From a checkpoint of a small transformer trained on Wikipedia: RMSNorm before each block, a variant of Adam for these matrices.
MLP neurons of a small language model. Each row is named by its layer, matrix (gate and up: input weights; down: output weights) and neuron, and shows model dimensions 48-143. Each number is 128 + 32 x the weight over its row's rms, rounded and kept within 0 to 255. Numbers have three digits each. A neuron's up and down rows have the sign that makes its largest values positive.
After each neuron's rows, "fires in" lists the words (lower case) most often at its 100 highest values on Wikipedia text that the model never trained on. A number after a token or word is its count.

L5.gate214:085152075123166147140162128126172120131158097139097112175129074145076113117139163144131114135106142137098101143126100117182139187122122097138096064136120197143124064119151115167102131157157154088085124095034058183104107112159086161164159077136139074158112057174164115105105168113102109123
L5.up214:147127101112130108162085087129101090112148161107105143155156180226092111095143092133105097164121149103100120127190012047127179165176082159143133128098134107127094091053103158083200134142165109130110139168129096120109161138154142105133119109141190077162145155156084114125127144102115109105
L5.down214:155160070095146092124152131148151086103134120100123175160091165093108138062110109173198139081103044141188136133056091108139115096074036176092169106083188175127084096084103131142149134127155035162193131153120063175144172082123091114140154123133134102140084113157096109165155144105159070089
fires in: "west" 33, "al" 15, "east" 14, "south" 6, "alvechurch" 5, "ranked" 5

L4.gate360:173092186114170149115139126134146142126122133161155139047152110139146142146150152144138087162099080152120132094134138154147179124184127153134127115161075093164112164172110135111165155126108148075132134104103076105160175166117055108143163146157188127168128185108093163149082123143179080121
L4.up360:148106119114068148120157169144202138142131131167120147123136130144151129101125128077107190123140084183095174131126073140148214093132080141172137076118130047074145116149119083096094169171125127113171131125170163100143146118115086112148169136145110070144088104125163151150117156158106177069
L4.down360:123141132172153112168135130130137145080111049100122179141181164141154047117114076105143201137149126139108083173121158163134126096178114130131129172146152159125134139205122140108128113129122133110154136151070144159117132156207090113110108164106113132201100094179153072125147134160120154146
fires in: "there" 36, "work" 11, "war" 8, "fire" 5

L4.gate101:135147132109143179119129142079092111079149134093110108100162132098140186131130114130136178143130138118104181152137154114134132135092127100103140120104179095134127079071074106146070109163104090087123114094145160145142175148094128050111100112162176098152088147164051152130129110075135140167
L4.up101:115101156128107140142122146072111145071147175181077137095159115105181177181096126091108116190092150103099134141126107113083115151148161180101092178096055107134151075123092085132169229130108107134116099105165145105186120153077103087128102121156175099114176157177128186129075118089152100148
L4.down101:143108113135174139206124163123164106093096136120123148133094143125055146124164098123134194178149153087081116122115104130107137097142079084038111058133075156080080149131100125057142145091102123148103022108142130120140104139081145037167125120130150142149153135154159109108150127159172077165
fires in: "all" 36, "of" 10, "different" 7, "consisting" 6, "some" 6

L5.gate165:164130096099123146147168156098113143132154157169097132090060107174138164178142198171138196143123113113091131078120085120106144166145207159104159168161125139155115134128151153117134177105112134115223190082136102094094133145116177090088126156121148166130143147155104092059113149097145177130
L5.up165:140117128109085172128183137098162123169148080115157102123145120152080178152145173128115135158086101094136137140113113188099187156097153177117100092202181151118130111175074115100097194142100161128156180115134084078090122170108061113142095163103071081114061129164133156134180116134126130087
L5.down165:141133178118138107118132110101177144175104125141150114137144135131143145105076144174080092184100000162165143181145096120045140135153064095060109095176155169197118120131070157187102116081159128128155086078113130124098085165113131173158109119138133072145081105189097121149093119121135131130
fires in: "for" 76, "of" 13, "over" 4

L4.gate218:122116128166087154073143133103097129119173086164133068141087126155153130122111130164204137127190101125135099160143160171088176071119177133137128079141169139172157073101195162110199161135132137117109121107092116131139120153110115121092162109136164135117141190096173132152155115138113080111
L4.up218:130135120126182169122134080165139117128126157114143184131098107101139130155178126110157147126116067120092128126134144154098149086093158153094121116113092093093136078128105106123124110122170105183131147142148181134093112119126077157131059092176111149080137138155159090088095125104114113075
L4.down218:056137145136093174088127144083152051167104175164102163165090128148146045165168141089146126140101012134129101145134138123149188136122073091092174063106118102101190124169110123115145104084115142095114142129117137130123134193111092141146174075152063113105132120106120102176102141162134141175
fires in: "during" 42, "following" 20, "of" 7, "in" 7, "to" 4

L4.gate20:183109084086137169157118130171053112112193133092109121157167114163127113154075112149061105151110168063149122136121079127135194125086139116167104166182185125132112145127162145139160102159135163104155153090113157134138137132193111106111078134128171134093147143181102121150157098113185165183
L4.up20:162107074128088146162100149147115165106191165170102075157121111152134144091126111099119108164085173109148131164114083115131175134100139090177152110143139114126181105104141131132143151153085115103119144144093179208132140136106168152147121090132152107145108148187116182152172144144204171173
L4.down20:082082117153127133184130099139129089145159079101163140156128109153101035115139103157152153143113044107183132092119148146101164099102022127075130164132139166144149143148165119130122145177176173131100066156146122071117113165131176161162103168133087171145140170161079177118155127138196164142
fires in: "she" 90, "it" 7

L5.gate34:100137154121141153103135155053101113130188117099108150133115124079089098139127131166089177174181142106074128140122108060158126137132129072176158157142081181101114138099106109073155162117125155122138182130149079139142115106132099151132095054058156106124159174201116127139176145127101139053
L5.up34:136169103088189158148158158097075119215117118124123077143102085145068122128140192097100090154154116117166094130172098148114109156134099143173143136164126144115105128127142098125123142123173174102127130109100148141160066222186122169139077060120114126148136069174084209144100112129145104123
L5.down34:122136119108180128094133139165120054143191127125083102118100121173100150023109122156120129119117102074094141137172140121138111150056054092121138165206163125051099085109122156093101134209137161130081135137166111144170110140102167113169151127094098092086125102141092172204167118096118056124
fires in: "south" 29, "north" 20, "worth" 7, "east" 7, "eastern" 5

L5.gate92:112150100096133149166173140115104129104106129166157063151163122120157166095112143168121083095154133075106084142078168130146098107161173110153137156163146093143166124086113166148110156162166149171161120116194092160138071147127147156078191116127116131135093161178145129093106148137134160090
L5.up92:120177110111155188122082128158120124073045073079140101093136152117131133070148140159056156050122095077153117075061145110130121117110110132071148104101152107092167132139124177157119131137144124169112142157149150169108075108108068153196163149179085080095105126104113167203115164126145118105
L5.down92:119141117138136177128149141115131085119105086084159118107162120143164050076140133096123142164119030135110163099125190164106155177119115121119181163137076106103100144122134149157139149140175156116163107175114141089074230112091136162093154115089101089082091144081132141108152093079155137147
fires in: "up" 23, "off" 12, "out" 9, "down" 8, "along" 6

L4.gate84:164093127129130119117148126104120141133081162159088146159130156174084134121105076159138149126110132195120082084076143107171160052112107140162098082186125108135082138156179131176127086129100156126153166122120113125081156174163130140114129090153178140138123207121115179141082170166173073150
L4.up84:140127204126137152097143097126147115140173148103136124153141067184159122104144127148077095107174133129120095135124106118109149084067113076129084171131118191140112098116146041130100082143161134163127160113130183123129115141183157107122032154163125139142087133156167142127202097194153118143
L4.down84:087030164109131136087172097100145109125109102138131177179119045132127096132155122080144080162127077138201197118142097123159154126073077113092159113103162125125090077156169176184164121136118129135099114111144100151107182101127128197135100187110103076167081079187123113146160117113114105168
fires in: "it" 26, "loop" 8, "emeljanov" 5, "malik" 5, "azerbaijan" 4, "iran" 4

L5.gate489:085130162137188137121198233110121135141162125142134105070175110129115182142088157127104178192126085136064131193108143095161122141136178141112156075141085155153132084084182135089125148125101096078132139127118148200171121095151089120088105165123082157153170118122132100148121072150126087124
L5.up489:082134103095073169122141116089128114157156132164121085184102162141145085127111146103074130154164136155066132137109124088046078038011091139116102119128119151069139192129135106114173128147139109179118139127167137119149106168104136132101135073110178135116108118120101090158108169165110134163
L5.down489:102150117141103090141168114144127085120127132146147159130131178180137092157152107228146132145114093179111123147112151154134116106026097113059093117131115088123086149147117148193090096154118124157090115134115085125104098177135160138155100028146121141130088085201131180158184131097154147118
fires in: "only" 13, "some" 11, "than" 11, "many" 8, "more" 7, "of" 5

L4.gate41:154175157142166177123150110085178120150133143120094135084159147108136172129190172132181123142108164093139108126100130170104162086204177158174126141205118095103169125095117125090188138136086145139183161122109154083162110166136128152187144121098133059095158156136145096118095148169133142093
L4.up41:215145167124159142146174125064141103161135117140178132151130145120118112174203165167195130116162147135126100165196189148105178137130164124159096143160120109114087123089150145090103081108095145112106132056102112120175075117101084161138133135097126146098121162078105114137130119162084095075
L4.down41:133093134162158138104111133100140100155103127158182129123120155139156071174156142156184154148135014129152093110192113118100163123150134123167109060124124128117140134120086141085128118041135138130075092120122117139135150155082108183125092114122137122073079108158151122111147094187131104098
fires in: "during" 55, "after" 28, "at" 9, "of" 4

L5.gate86:098180101142145097148097150107102173181103125195190155156186166132080119144080114173071101111149142112100142167153131084173073106160111116139189099089129132134161144150143123137100081125149163120168096078114141124126116139137168101129153090083134104166065069138117161110109116146141144127
L5.up86:103176057164176125145056187096083069140106075126144144142158166187105148130156157131085120064169162114083134108127111107168132122140135164141106101101110185131078107164101119142140098171135178099175157111162078109152067134173135130109125090143077173185066117114181150106124098129082176092
L5.down86:112084101033149160165154120166100041137151102151138128138166106179084144045105122119161170164087059096164079144114093151097133164114135120106163131138130093087148156082111127112090129123151157139124137159201134152118140125081170088174107085075109152130162097182094134125126105053171112128
fires in: "north" 18, "west" 17, "east" 14, "south" 12

L4.gate227:085164157060120162080125115146128141186115095148173103122175126162166186145180123126131140156093087106073221122107157118123124116148115146155129117160109132126060128129066172099095129130162155109148109185179122154130139134142133180176086096135113088074130128159094159111126143123114116111
L4.up227:101113117098144131152085082132119161157106113183138158119120120105132101148145170074123148126111123088070132149162172198087143150124083126081154112118111189131070059105105125135152056082169113159135108160125131107123165162140129136133142079140163150154131114121150123088175191139100140170
L4.down227:091113121082150126128138085100105104108144108194110151145163122141151089120158090156128120125100008112154155116118148080127091193125026136057208124125124165097089160177155128108135129145099156179109127144105124175163168127106086171131150098133118190136077150093088111200143146120133120160
fires in: "power" 12, "3" 11, "player" 9, "one" 7, "two" 6, "fighter" 5

L5.gate232:134104151136163145119164182134146136155085130186129028122125100136137154165085138179141088136110143158055169173100197104135101115181131107115118077146124121182126102179089085128114123161150077130162127154086077082119098137153119110133151122099101127126056196115076089138125139080150169162
L5.up232:122150181118127141134154093084068155082125114118142115075145099191108192201146166118100144039083119133130147137091114149116059106116096158136117068089145115090145143126087162148118127118137031108160071124157156074151114183115124135108120157116123105120146111121117105115160077120146162123
L5.down232:127168180154072100130152112123089101179123127130173168162149150173182135084155139117128178148104060137115115103222119100087126156179027131083152123144138170151090214157084113124105069099096116089167115111092106058110144112127114090088152106155119071151114115142147083162159098130180137124
fires in: "over" 34, "about" 11, "per" 7, "up" 7

L4.gate44:171178091130142116164110171079147100142140157141150118128145113123139144131124098132103113129085139207083080147115127192125123157120102113128178120141139138063110152096083057111118086150124159160106132093057122161154117202103176151099138160149078053099123152112117060113140063129077120090
L4.up44:189164119108091144094225138165160086074122177162125146148106102145176131115152120124129078190156153157162085067134076125143113129222163119136114119172099121148114106171131142196115179083095125100105135135088167124126145147104178135099137137145127107102094116127164095101073113163188137118
L4.down44:141091147185127079117135132067150170167132135148155174182169115139191097175115138119132127102098066156122152141179120127094163103190160116180132115089091151159127132155151080106121093110159136098107120102117125151091095162127106151097140200165153100107105150082139084130191074144163170120
fires in: "at" 31, "over" 13, "from" 10, "about" 7

L4.gate379:159134120128173128161131079143187142198094121169020130117128129076139153158122125104124069144141148169140124180154136093194158090098151144161138140138159159190183124148188123144119157157124114153200117148139140171130169125101159112095109134119130099128106117165076187103095121133158081128
L4.up379:150105125138106143170159142154173057095065114149082108083123123115109181104161135151074089112125127202120131071107049167108133102069154161172109137203113097176135133127114138162100115187118129124241138161125120091099105145113115150154140132167111107110163114155062152175113166157154089148
L4.down379:125112124102153100178130091102140132174152084095087125095142117094118038120180141098115129158174052122140112131089184083104146127121087120098098129112131113088141111158208166123237092084153087081187112158179173187131154121167131137126152141153075141096163136186059106130146105094201130093
fires in: "it" 58

L4.gate333:099204121130138137155162158115115158163138116126189140157208172133102132119125133119127194133145141137114178087156135108070139123131137126102068123205160111113103098035192105139135124094171155116102094050178126166153153177136205143186090106064104144119072152147107116156098098086117111160
L4.up333:106162118110088174154084102115162110097117091107110082154141155117160108141064127132106129173178127151117093088116127111115137223135144101094147165143118081088096212099165105080115172128169056131032086140135166135122129148174156071162154102145166135108051114161144105125135132125115151121
L4.down333:110167050079160166113131061139168137101143134113131134127146143130092112168117149145166117156128088095097098109183119086111112175184150108118129111102131108161145134116107095161101127095132144176090115151141134144134100147115145136189084123139091111198101152077143127102146189152157079149
fires in: "both" 26, "between" 22, "consisting" 4

L4.gate492:119118090096192137183148150127106117088125117134130144103162111129122146139118167143129127119141088118107118028169068176131084161145114109110094137138138073109145116122136178123077182137139119167108114122152053133128163150124096145127114107093131123131092151161078129164204096134174153049
L4.up492:151103133096170149121119050140139166122160170202162073117070061111124167140212177172117129154193123135122123057114137121163106164159141119098145158144145097103162110143130187098151158054146137188150133152158096122176080169105113107116106111134111134111138179178083166112156155101216184136
L4.down492:105074184155127135144157151095131168111129081164175146137199162156106133112131105156079119122102014126138122079159140113087092160198072132062131125123083114122112159115108165107127141149152085112162128160107127069140108173127115145132092164155124113129121100155134112173143095149179130076
fires in: "at" 15, "down" 10, "up" 10, "over" 9, "reached" 7

L5.gate114:125100122133133166104076100112141163150160103116130162145117110190135172133168117177175165112157125072142139146132199146085159191155138130116150151139131100139156122160080202086116097083121091146135165084153088146129071174092155141126157110134155128128150096149112124100165192063150084112
L5.up114:126151158125103177118112104119136113154114120174130119118133144150130135180169167146125154119155119133134103140073113141088170094096068123094080129064127109116097073132055101155214089132147132083169184104073125108046111161151103160183071097119147133156174040057120125179104151094083143132
L5.down114:079104105102120103113125082168164095122187165175154165158081164136117074097147107190172111094198024105170100123119151126125129139151083135024193178101133131153130157163095170159094146066168119099160112117166099143161181148125149133118165151081076104113131155067114092080109092101080111115
fires in: "national" 28, "state" 18, "best" 13, "international" 8, "federal" 6, "chief" 6